python train.py --d_model=256 --n_head=4 --head_dim=64 --activation="geglu" --rope_base=500000.0 --init_std_qkv=0.0326 --init_std_down=0.0 --lr=0.00109 --lr_mult_up=0.73 --beta2=0.98 --lr_head=0.00911 --final_lr_fraction=0.05
MLP neurons of a small language model. Each row is named by its layer, matrix (gate and up: input weights) and neuron, and shows model dimensions 0-127. Each number is 500 + 40 x the weight over its row's rms, rounded and kept within 0 to 999. Numbers have three digits each. A neuron's up and down rows have the sign that makes its largest values positive.
A block is one neuron, or neurons of one layer that tend to fire together. After each block is what it responds to, as a language model described it from the Wikipedia text at the highest values.

L9.gate320:540483438544557573540513543499540463453566473518566501486436449472474533530518441524529494436590532529492487533534473527439479477558526546414504479487423488478498565502480531432500481440475508514554567554511446425475471451481493509476494456521539539435487494528456485455490546491487468451431535450516493459528483520446484506465504432568584483487501443551560494476517468480534503541416
L9.up320:451490483529442534435444455436511429596547510566509489430431448514500491518508530514516527452480529446466460501503481488566487578545535526424486464544496447520544419507513524525415577484512503503453379524449534537527491493480521532465591500480500408547526468453545491550493422499466449473534461511423507584489545560507471483455487589575521483523541496548512502442509453494502490433517
L9.gate531:576543452494501551452556444468543534544516468510508553452502427441579535541511452548510457474553556494509524447467460478504471563526470547453500453503545418480495521587478546464486568488516535488468484510525532491505529501506559428445504467541493521564498452408538459533493436458519519494549501498494461570389561532396446569495468521463559447496452481536499507498580484503514496518493
L9.up531:450533521450423519565507504477550491531520450503524514501500461514527514497538465456542456519519548467466540477593477488471454511440505543459436524512506504468488499467503505531513532491440414437486525516514515478531487445501624484468529538493487529533492456492461443461460491466426532596567494500488574524469600454459497567471503502563537438514454457423506540520558491539502447430446
L9.gate588:406468501474458515497532535396467568493527494476541521470554492520492524510521539429586557524537507490555467492511492513419512510527536520497538548513556482483476481446476511492546491478494473458540587502464440524511583477457507511457473528494561561564486525503505456496460475479482609536584497479451569455470535464480458502560531476513552471530530391520534509491477447517433505521501
L9.up588:544489501515508466491578526536397412591488516498537469468456482498528547592547525444495488486569418457477537470437563507505433485521467490485482499478518562475485492540479441561544459491472507521537536509485546457543423522488444491527550448550504462545490493431534475584478445500500460492494462530524529527526550559446511527488457538573434477486509540426519454508552533470542510465436
L9.gate614:480512492521550533440523437523456542523473497474499499468445548477489515555510519498545493491549474452559520506475440498515438541492511516403425477481463488503466513409481483552508480461570501537472537578498456550518427512516564506500556496508416500578490495486512423533363456448525503480535451522456528513502571519481459563511471467425524435543508516479483456490548448505519497463433
L9.up614:441468412473436508556566577428515505462504470473527513491470529521547464467455523444507491492567487511520470477474535502479444490549474524424475482479533509547543520493536515502496476520523528527538470511472579488507467443549538569489520468482447456504420505472536486481486426553520463482480515437503495513598505547531477491409495537564527531564483453515443515537512465471461525475437
L9.gate658:563537568522478548524577446494437510555483486460461554529481462499476532594536564425493512508430503499494469447460448532573475501517496513427523544469554429539502467499431488514502545502441523536423506520539535449500540547506543438489521555457554473486543452446458478499477482478461452504619487478522494559446550511458472470520460448556529493526546482433557490502501499435552530466473
L9.up658:484553473525540540490546538525442522498510518478483535562445511416503546531600512483488543506515539477491508436490510534525451542526497471520522504432489445482497453473417491423500521511478441474517578592470456533493455463585602562485545495428545550554523488481525509537400431529498515560513509537478537504417478533431478507472518515488457521458518488478490505478501492491447497464482
L9.gate708:499500498482462465508498453499494497497560530524480501456471445444470518535504484503570466514462526487527470449463524513526476483491480568453491550443449591548495534479442505478467492521569486542517510504513457472515472506482489497480448425465548541563531543428503540486488447482489436555526489477482514551481474580518489571525492484522557529495571500511422549570471561492444477488470
L9.up708:498553558455502514599464518572534466449456431517557479454537486478499503507495477571531529506494549472503502499420531508505450491549436463487528567455500459526580561508560475536533535556521394463542519570483472535496432534534508495497443546476500524457490476525487538484501498540527491449470479466508441528453486550509477534567479521603494458475492469507496384502573491531492493557497
L9.gate807:400469580528490548536474469480527476457477480513508585500413534488505534484458528487517452490464470508512462556512519504492481569535463519485431480539454429540562481553503524551480416528545427509481610458546492483472488491568520505533465462485413501482465571492501467460427495515474495499480430538487527509531573550478461555510483548423479511537497468474546524499542467465471404449544
L9.up807:514518473435495490509546471481488509501620564540515516506497504481485505577453506571508456502547491523513456492470551454561469483461528594441435461444473515575536524531544578506548489507512509521572436534494472508509467461535454516471493526508562515469545489515577471453494387488502553522477526454517493509492510436450497519476466525513546510481433574520490486485449520514535517499432
L9.gate1000:451520512553479502443566509525575557548538507506549581488457517486551463480484508455522423506545485477500524520477430575469464543478492533502514529506489512489587510444527489509453554456503553487456503513456451465508492469517513511456565477473500449477487439533483453512475462522429408446601428448508503530505498545459440510474491528509476549546538405556527552513508530469539501437481
L9.up1000:545470522449517463459503560507507547494458518485510517582407521433533467559501502475495456486595542487504536505517479513527488464523436546560486473493551467556414480486515425530511486505469492535477588485507511512521501529503603529424485527480510499442485536450514486562520508575474487500504453541520564452443550506517394516527526512478466402482450491526498477474483495474483576562490
Responds to: Institution and place-name endings. Final token of multiword proper names, mostly institutions (University, Institute, College) and places (Texas, India, York), in biographies and geographic text.

L9.gate85:511462453487499447467610533450415548543461521493481470522464508533486493534511487534475525474577450501526519555582472508527511488500508432472490566530480433525466461549466526463486577494529521520465479497499494499458501493408549488519461506463501566438506522586467517500508500480490428451479576581547503554433518473407494509496464468445551457448467484466519453541465513445525489546489
L9.up85:535501509561518503623487456528464512548551577539525471488509535536525546533520429520478444571556462470552450497555511554519513525595491455519486460524461556458461513497465530524521485570484465506531499467550551508523492447578450443484564542452487582558531461498425521429489466451495536506476448491516535494560502504448462430521451481572531548522500501506424521491451515431576541533459
L9.gate146:516542535500524483575494535504443576497494466518413551453490536486514386603466553530469491533472548513529518517574466544542426508544523512458555564460486501491443478570533557559533559493552499464550508547502466485439519491511466475477482567479475416516537418538542485497513472495459519608519478502499522464533522530480469508470462473506471448470420458510518484510538471503546496449472
L9.up146:525483504485547459533460476459542528561573466415495510512524489473538448460515502572541506546488460485471531492546541486490506538505537472442557533479551448522572493464539480532533581518466473501501483525502512427514509541490519518543599501480462596502469438476456521443541483475505505541480551490412526579548479517477487569486517504500476440503442480509547499501523471454522443405526
L9.gate193:578495532532523508551568441497528549518549480533500474426406476584532507558488576538438501537476478466588477538482449469434487522508485471531526499534562551534484550466508479516523547495496493509474502519498559478506467533405487519471477493483510524466525498540530538513481530533520525548463534473569448479489541540489570502516504512486606497457463574470441550508488413432516484445577
L9.up193:429513519497465508481494470524515419493513544518475492433442494541433541484522540458512479542464452453479540421542581504519478575508462517437507545445472507476476427570490449473457530464448541471481415497521491477448499488451539521504457557501456500460524492523528393456483510528479503532563545532523466492482469493499490477460547494584570484458483485512439489470485504497467440508465
L9.gate301:474496480465545442482479507511550503495449493484468581500542587437513444495488472455510600528466519482474504544479450478462520512529457489513536495488434486514485486512508487591466568438567514395520482436525545526435497560548509549474519507525536467491453509512427504431503473556454514502471508512490529490531458387443464438516519514486520462575449496472508561500523446466519534465569
L9.up301:459512495442554491528544501548486454503444517445470595527468437458455564483444502479427481497509443410549470522471570598513548481481444465516444490501431498449541484515422575521471480484491493573546490452505488491444497509521531520559490508461494501477489441580451376501488513470498495483469553488484502490517509483523532494479491500460499532464463547472507521506492492430562516439477
L9.gate302:502537481477508556582516482499585515510536542504438527485499521548503516516509446549490452495414521570429500445558472445458450513509514445414501518551476469461452492528459493505541576488529435539482473481534478489521515500378444555486453501445456556450483575524510503519486463524515440464440546505547507498486588486439485521451505488561487531553439501518525516434479453408526516488429
L9.up302:538539513511494527510497447522530524508492475535544488476523469500476481537533584487404481477502422513469477477503518480472423498528470499490505469565522378497526541534477496548570452438542438473472494515529530538477404518481537564478538498501514469433465418520453499444539429567519501565535499543545486460521563445498479542545553516511495551585518610476513545524507466383513485418446
L9.gate592:516597540478437420596626447501551472474490503510533486481539480524568538470491438570517481477480440494456546481573520487520459516511481482420503393466476495502532462516514486506527542595484579556470528495481481484567444519453510440503499537456463522500524483479504567468500490496579444469508440545481495486460532514440466515537491505530469463492451439520491424499559419484482478549500
L9.up592:581464506480528495545486533470439504488419504508504443442487511485531524545528434478529586510549431481555474450544459557550584573552458520444447544544523509445509489471557506453506496453532492523511444497576449546471490550408546437442454497503533546528418461500479419476488503537473420475481473476552457560532485468467525446500560526408553518513555525467508488515506473457498498504516
L9.gate949:490527522439495494545552542551485507498508518480475487541501418479515495462475573567497536559477484462512453494547496514523460546509463516426558431438514447492481611481501555505529518548466508484555438537489449567517525522544558514504482508526499504565488521498443473505428522463506478531549545531441509522499467496429480490550519483425542510464461458526524458543526554401522471552555
L9.up949:518568466442496544563544463576508551464420537508485498529459461508498460551407457533527478442536492527530502447553524498490477486462507492527472548467471508475512468490488487595548518426472475492555564526487484435552481504498462522552558454530456543523504465534468526575525514457515479513469411475536524558574547479534431495463552518510438510553526528560528494518476455441426491448451
L9.gate971:578505481525471518540505510596509468565537503528493604496527528517516504487480526548479507524504546547539506546498491549487506520441480549451445405455485538568415569598458499495472502450556436504476480543501447534472508521520568485547395456506455510518541437567574560446521521495506525477470489539472509519422571546429553464508499432550494503565483407542458483462473494522482576543472
L9.up971:455395488478481529486555504512423485558491527467511538486525507536517563426543545470441485447569476527496434513459498504605500606429539436475541480514434475645443514541480427530499549504443481492487510495522459545466503467469527548506471494519543467519630529500484480515539428548525513473505568525464541508502529493492548495551509496539501482570510476555467543476531491548496445402488
Responds to: Before an upcoming number. Tokens right before more digits: month names after In/On (In May, 27 June), decimal points and commas inside figures (3.28, 25, 1945), and early year digits (1980s).

L8.gate13:476497495545564489479527468464504466446488479467509501482456545492489522491478523545474520519469523483552503491467558519524512511504512440410441483459490437535527447519451523495521574524557565491492601571546549442508504511479492463481514452419567525451534486415498428544511544466483523420532502426466417562483471457433417491503446479543540509567528473493458490477517492433525503484474
L8.up13:475472551585547421484460520530506548530556600463510548481463503535471474495466422544473562523389482539553510507489544441538461574458481512457556465505456503470521464515522434460493471549529549516543533521433471497526462537455518469449528485483496488451562521550438495535489501439496548522559541535489470539529586426490503564514489508542513465552510502466467540600489472515465494543462
L8.gate604:508494499480486385486505494520557522515548460501526542538446508461443466518476496500473559528517587533533479484509551507495480498514402510434543477420501471482524476497503541452461479508478543482489504541498509472444480561502496500532459543531500480464504576631498467488511481377505491493547416534473563453534490557435483509542523440534478521558482472508486478512505521494568500501481
L8.up604:498467523538556487583541478479528498560552581489549561498447474427491492487519442515545452478420526486490529539556484502518448502498436458474521493508501491494474531567509462496582571562458470483549549424525510505482462587518492593471551477565539486493559541542497448524509515481454520509477536556503532545475534566493474510569492494438447470540475514462504460487446516472494502594442
L8.gate888:511518545512440423489475463468554524537530503547559493484496437482508495518458461530520399486468473478475500454515548526511479526471439508475553486534477452495571542602529419499514457481561508445561480495524514452507572523507475494551511541551483487490487474555516517427465500521499464565433506541545498458528447484489424477499470462487569530602515522537460524460514528489535461409527
L8.up888:528568483503531499498476474576537465492471518437449518465495476556453514547468501460479392499490592527468502476489478546500523545540521361488531487474490455431487516480478552439520481519498549410483536571499486544455483551486483514507470480557487525408470547513446491444518540519521556502547499464455555493537507484492486491420493427605453522480477583504496463536465484525445549475525
L8.gate999:508578449519488527507547515557513481531459496499511568504449480494519426496494508503530507492537477510501557509509455529459485479495515504441524484381537406495503436459525449549411486440584542538566463549461479489481466526517513476451495448535505459511433493488445479499447465540474485444531496507563496534501572511456540506514468514495547475507549517492574475482546415447462493472485
L8.up999:560553452481479455495417484522520503504553498514471417488495503441530548573484533448425539486550550442510492461519437462484501480505518482511487509450506444494445506419497459618472501458496530476548432525516492516512513525525565460474512448495489442521430466444509436449527474444448529465537454498486497475500537573552539469526492441507488445531465561509542496506523487562472483476506
Responds to: Dates in chronological narrative. Month names and date numbers in running dates, especially a month after sentence-opening On or In, such as On December, In October 2014.

L9.gate168:455490468567548435522574443515459496510483444512499525483464517460481492507494500513560496531483480528466478582441500474565449575547446445478492510514532507544529527588541492513450547511482488551466527446473496401452511485525508516559481537455479546572508530499493541480564498521471497483459496546520487528490505536450545522523443454448493529509451495505472430517540533420459461556537
L9.up168:420434501406510561539533471496489427558526481461522536514534494448448483477515534551427524458508482539569566491551523508508480510454503503463514522458505537490433548516511518529478557519416444458484440438481489454458477441414441542575513508414572546491518505598425430462504523467460556504485511501554498528485465489503502463517533471533520476449506461513573484535485537555447486519503
L9.gate191:468512523538542559542512557440454517505609506546489571534492552495504465536460534469620458520443527530561456537547422431500501533499520504438525520513585430510493483479522545566559461518535499529547557497466476465519521525456527531561505499518489470478496468479454558449434459553456540474523490533478584507494508533442473459497439520477500512537495461471508528441477503398408510530559
L9.up191:492613476441513458561495473523529606460495489518535514450382520529565498530478492487529494571482509499538539509516520443498431449537456456533460523466498444485493531473491513497534519538502574522545485447518457502507443507512511521492481484468500504487444509483510498517552514496493486559513515498478557421510487514493537559498494510503502510508447572482454378462465489498491489482471
L9.gate216:463504425454573537467541418499525494478532476507450551433444492535485572553496529510539463586479482555510472552522483572494443498543541540421479535471495449506522580490474539518432502539460514477510546548557483484500508511500483484501459431563463494481539546501507555492524502492457560500467505450517490500466565546464483569484501433511515524541537395467407423456411457440440584496539
L9.up216:500520428494494551479448504461541482503511516466421554503457553446518415573533485438564530569518487524473520525499499478513515551519511517498444571501423466515444526501484464547440513535473496493461479483528505487495494485441482546499444474480555469596447508493446520548482482445548518530561423468526447473532504465454496471466514446462498458562550475484531497439494513523556471494486
L9.gate518:421420479523521495544499552433529504462546502517490562410468439543493556532578468500521435485467501552520522600502504531466503589513511541429510462482562469578535500542440496497481491510550469555501480564491468415474523526479472486525525498501482482532499557568549528503580471473529452569464497497529543474479541524421493575450536523503467481542519451556510474544508493467402561533474
L9.up518:526493461458419517441465490485542518474463468491454501469455439511477424494564507578593531454531487603501447482537527489524545444568522494460500542517494454474474496504487451448574447480521501518493480455537484473510482492488583562512529520474433539530481568554526460595535537523509544562464432609501584472460510575449468510408526477447461509473436492460491490523506495484478501514552
L9.gate575:493561512497510533488539529501574522511467538573495509498513504505481477525449457538573448617464518507549514498565504494557536495550519444489437465551466439583507549467421404513481514473573451452400602466499517481498490471547465483489539517518457436409460526558459517497528505496448492487486499486529507528488613487487529536508551485518573533575557415476454480433462518458484539464498
L9.up575:517519518457452509506494480568591478478513470539459488455472428442440443509487525524479403521526436544443519522513472487533482523538490578465491484566532491485516538559516461430508543543552532539489506436505497504558535523475458489469497503476483571431570520455519490548456445461523510508489528573579451540472551517413491529486516410504485528524521451461453441478507520479562515493586
L9.gate659:518524464500526489497510500471539494417587419492468543534492547520467536545429449377605473541458533479454518534495489496511458448552479502435439531543460520544452469478539503458475470470553535641461581522509488465548539497541599511496477478476526474523476475446462528529497487464447498505498468533542514494430541458418546521562536494490526489488491481483481517490439479515488620486503
L9.up659:479461507511478480463507482545555469496593516506441455473449568498484555469505514551522513508491480495571480536516438481485489431542490525468486554532412495536494513490493584505494507541505449484539425471452505505482444475531510500471485503464540567575484496427494507545534569538468404493510449532542481470503559534591502498514505440466548466522520434450466495446428521532491551568476
L9.gate684:491537434430543470521569499418501549495510468489465533468479579431574426541383449484511449544465483539500486455524454541472512547508481501437508494518420550525532508484473442519510525539506524563508555459480516466569512567526544520544403538504491566453512461571541445469458538464463480493556427485502461460473469551420483577573428438454537501516508451494431461477395502498520543497511
L9.up684:482507481504445539456489507456552539500526462520542546446462543502499420469477462524526437523510467474430516551433561529565567514489466503510553458568530417476528499584520572480473544488489464509490534461544472435540547541556544477529466519584495462473498532578491529494473477555451508436519412444484516484502520499484548465576535491512481593486542423540502469434549547470464582468499
L9.gate885:472455459491491466547479552498490470452481451521470536438468540512553398596478462521493513534487509475473510554559534441475495499536533452452475511494534464469414484456489505507481501514501512474509534471482478430496459473524438489512534436540491516487600479548458558521460516515445457488489538491504455517552439546460612570533545484502552445597505468558516482460565423476546485459538
L9.up885:413493473471557464487523496489526539558532472541499517423451500532448497500608481511555493523557514426540538523510509499458459465492504483494475530456493522514516560493421607537547493578522505576500532452511443508513478557458636466563508536529549485434473499568463513417447517479491517493512548485532535487480457414439514534546436487492529514490522490469467529504478486415539575536515
Responds to: Year digits, adjective suffixes. Middle digits of four-digit years, mostly the digit after a leading 1 (1'9'70s, 18'8'2), plus -ist/-ian suffixes like Marxist, Romanian.

L8.gate395:546519497492445553583482546546465514507541493442540532568558505411511493551485553520463441513500464549485578508485459471391493539581485460482463493479466484572465462484499555482524549507491492490480505433487506453533532570559408476593497508527508592518496508583533513435453571553555523477519511427500518491477450416496544531476426382497507422454511548529473484513538426534484501489526
L8.up395:499488504493481452485592572475548548489471524494588469477484505511475543497474491546559515538571526544487432558508548508454503473530559492526474529468506504437541535497456526566543500591445530484518553508482455427487467490476436547546518523493500470498549522596500479505482575595461449486523570489516482460515456525519492524474538484482493486573514460542492569533499467507557501519590
L8.gate498:490576528550501493537532503530495549457490408558509586547505476448515496490508556436571455565441464447499472504483509487477515448477552490431518440425514531554559549535489481495543431556530539480490483441495492406515523488507419525490488507474522496534490476595491534446525456508485469444448442511516563525466549488430502438542448523524516483543492470500470528474403457465526519572551
L8.up498:481499469553530496494428468566507538432491461512483559487543495488564495456450477438508533484491551441510546491578558504517474486532580430463514502477467410478540495490507498423479488510474536416528535561503458480584492448580457462426559491467408481494532522423521439458480508563548505452526454525533479513512442450467522469472450499527502503470503484479522477471466525516459498512516
L8.gate529:475592456526489523497581502592568521522448495496453523517528477471558555465502565452492502514527485539511460533500449458460500504569486511505595498425430555577487465458466485496485471485492539545482457480501490461484544454515540528485500439469442516527488455542507544517543452490434473507532522581500484462553478493479520494548513533483482453495553442546513469412512461481513537572467
L8.up529:399552534559480495468431545519521469477520420455457577464532487482480459484504432491537570572492472461520494473523521497470468471498475469503482479433429512570543504471446545513542497530505506495514492521550576462491581523474509499531510468441493513464561499531467451605532442502511460584470456493466435548501500452494543512512486446484421507476477482539533511509486514489478499508480
L8.gate823:510521522503457500507518476573579492484506458507544533544571453490488569519513526558506475553543422574497485449539437509500458508458557448511455443493488448555489488520524472553455557450538557509515533531501445565451524466516517555516472419529436508551435524519474493556416428469495437472507485545535462473534555497495559561512482463510572505526480449517544537565503533477525570513453
L8.up823:533478516565485425529441454439501501423576490534559521464496511464506547521463545585416436604449508502529496444548554499455503446476502528514499518478496421502490545510524562507453561494534439517474481525408474519501521522436488510432612500505474504585542527517521545462534468518455471508432500521457458487508489450523604520549514437497565480465519523491523470449488506427554577455487
Responds to: Year second digit. Fires on the second digit of four-digit years, mostly the 9 in 19xx after 1 (1944, 1918), also 7 in 1797 and 2 in 2025; rarely "during" before a war.

L8.gate294:479506500523459580527500451513477457570579553497556468531512409454523523485506539489517491487458537515454473524468522471513474519540505576515442537457483517519452510466551514535461467487484506575504511503513492460541550511542501543491488541407560523580444435492520442494512509500555561524417464525539434552442510465489503571467494476475512520455532503564564465484539504453506538436497
L8.up294:484449506558521492488510425529539515399512527467466549539523569441499457574479469484512540544504511462554470502524485492451448467516458468453489494523521542484509472481518478549467497552504508479489469494451427494474457540499533476478534529477475523485532507487464456489504478456482511518506482434440528538518547439467566538532505524501453460556417499454482460495522520495520422520608
L8.gate726:543439481552468517441490475538527423557504575600462540463513542481557460467516502516525400420496574474504500459469494489454511485545508485494442484509551507526480508551519486478520508392498511584472489522418474500483527509483509478437427546456543466541473567511520527500461546482514522511474537497499499505483567496494528514517501454535593419500493440564475527517512468426519510535432
L8.up726:530492536520456469482514555503564567521481478417482532512466468460529550472587485580571515471524517558460507538514487455578549463485441520493494561485487459566433459449516539493482426475462537518419480445493410438414525451553600460550510532491544535488559465497437527499557525483455467484458534486513505515502524430494490461478548511491492484540517565544486490489560482456466473538529
L8.gate869:479509500497510472499541508544509441535496524479459552513505485424454534561528537513519494427530536494529500476512565487547538531473482570519577546500537431521498569544473478511446487459513458439498516566427559451466586457519543514512518495441493498514548474402466468482517467473466476491581503442530535545458523517522463527439490458475472485542491554509485536571537507543516506484579
L8.up869:508452528438506521522539451572478504525518471538526493499478532481520437471462546470443526495472452480464455553501483458515444554449485478502533469517457494498580541536469527526438578520563502540477564487537543436448467543478407579519544542468520569481500545517543527452468411557490565454494579452496540489523562486462578543496420467443503499549476521503511462477558473463517455502489
L8.gate1019:518524428547558538535504492528515424511598515481508511542462491403467546526541498521450466503431530487380429437426452500539541507508564591515436450370467483475512545536465460520485533546551560478491487492512470434509503530514454451545517514508477433486556545520448479466537506475524503433520511482566523499458520515455529445445453460480461434551570468462447561476548433484482476490527
L8.up1019:483475566498517489524541441508490439566566501529518501506426449453510453486476502528456462582394428477497488449480501501441465447534421592456498437465501494537538467541427577563554617491516465505499462499501518501488420505538564557443494485502530522472501462508513492426530454581553464524490551462434527476471474525483488453478427499488455501529555515509528452574515489464449491470568
Responds to: Place, team, year endings. Final piece of a place name, sports team or year, as in New York, Quebec, Padres, Stockholm, 1943, often before a comma or date.

L5.gate111:489544495504431536472516447553523501553517531493441490497477455455513470476556565483541482495546479464453511489474536485468523477538551476473447464498423523533413601567474570550452439518507522505468494583496535539553540523481593501477549479426560446513494424483442480472483516501519504521494489524583450564446518485503535552489482513496532486507555496525513534528559415471500477539430
L5.up111:506522490494501473509463543520529507425489484482488520434473467530546492583527538519518440534506550550581461517530534485484486553523468546568516483492565486471476499537455539443553540414409463498457492468585542427515463496553479555582526473477503497538561491540552459432493471488450500466499487473516488442475535513546450502495487469514469436566470497474554474480437557451513534512512
L5.gate704:475474478518496523536480458496491522529552408482516580409513530472526477513516415488477506551506480544494581523531490534447483451516460476583478495485451496577499487479502497534442529438565446479465515517466510481494534452555589523506509439481541544482447524420457458449488396501410456529544465514509533535451521496510544584561478446477476439488483529482414474444474536512511462523494
L5.up704:530526500514458525476463569478492404502505434518462454514493561517561454470536479507496528525484446465621530526568529555472526530496474488479500480524442445526483503483496525510486523495498450537547471515545510416521471472519514464562575513468469519547484479510470473458541535430490509560499538478522510496502501477555531515533495564436489500530490515517456457469576561561482466481543
Responds to: Year second digit. The second digit of four-digit years right after the leading 1 or 2, as in 1'9'60s, 2'0'09, 1'9'77–1981, across dates, decades and ranges.

L5.gate594:499517461543452493555510546528579471511469474458541598444442524495462506497460490584478447639478481553522485544571479505553444597594500503500477546451501526587522494490445503518541517509493575550441509520512460526527575588522550457517528522457462486532439504527420404459554565507458472521518496482502462471470485447469500523506437454500508501598492505510479519416428489494489550505563
L5.up594:590413549438487490493505579523525496481461605512468478525512519485411512466542547512520478575440485477444526459502426422508491513471536493421528507540533485493477507417521477504440500448495532442513514474572581497498538473564486479495545486534574483440507546530511462477478547490514499503436563459457419484544454480537411526567472434487479540515516524505491525463476547526467539556498
L5.gate918:499526590509498445462548573544576543487476503481475494478431568514542474497474538517456479523508526497547528567450482457486457516577479556445486489413553443565514501491509548577535398534542479527490547580523511442464468517495528590520559522497460483438445534565426477461483485533483448506496479510518499422488492519460447442508466549511583508524557495453458435561505521488569494505585
L5.up918:484525435503558450462496481482464508516567471465474530487508447507543487500510561526436483513507468559468447498476520492484518584504486467505513481580490447532439446483525496486496478452495379514476517542461492382472556505477547536515484563527490530478516529466429476476519480490547510511439431565464468532520502523513512474508501472531501515518500536480545483507540537508475513477549
Responds to: Month names in dates. Month names in dates, usually after in, on, until or a day number, e.g. in August 1940, on 8 March, Released: August 27.

L5.gate798:515539433581496496543507508569483543565517533521521515461504510427526419538490521483518497521546473556505504535499504457485455511543525464506450489391437502543507572539457490451525500443514540458517493495516442455498513544523537470467553503551498499502546441519504470479480473400468518467573488467599419523516533528451506519417456521491585492552511460561512470514519434466522493446401
L5.up798:531439578467525508487487513537498532503580564510506434482479533451446526487488545502536548452567599480485501506499583448479568454500480529543547523499407486503397579471505558461464564513440497468462471479569462514438469449530478512532558512524554500463581477484531510522463519494516504560484537458489401480543511554577505495510426486482484521571550489478571478562451516463505446464428
L5.gate866:566425461531538503551478508591584546558521508538535509481534516471450504553524476504542524527515501554438498508510576468498461430528540437507555492506520506484505527539488577570496520486489537447505475443567501444535520581469463492492455491548508553477461454490460478500484473502481471511467419460490489491529498515456531487488456438516552490526509463561497529533500495464528532477459
L5.up866:439484529566448502554506484502468533546583441437544515489494511506541404433527534457413470538548508559461461481460498475491382437524524513509490490488495446437509520460464537449437510465475493545518496569593483426391517519398530525416579512490546547485488520433454517494442507445458503548595540533448497531458496474494504511527517499538496494521455469486501502488445463479525496544458
Responds to: Place-name completions. Final token or word piece of a place name, mostly US states and cities, as in Connectic-ut, New York, Louis-iana; also occasional section-heading == marks.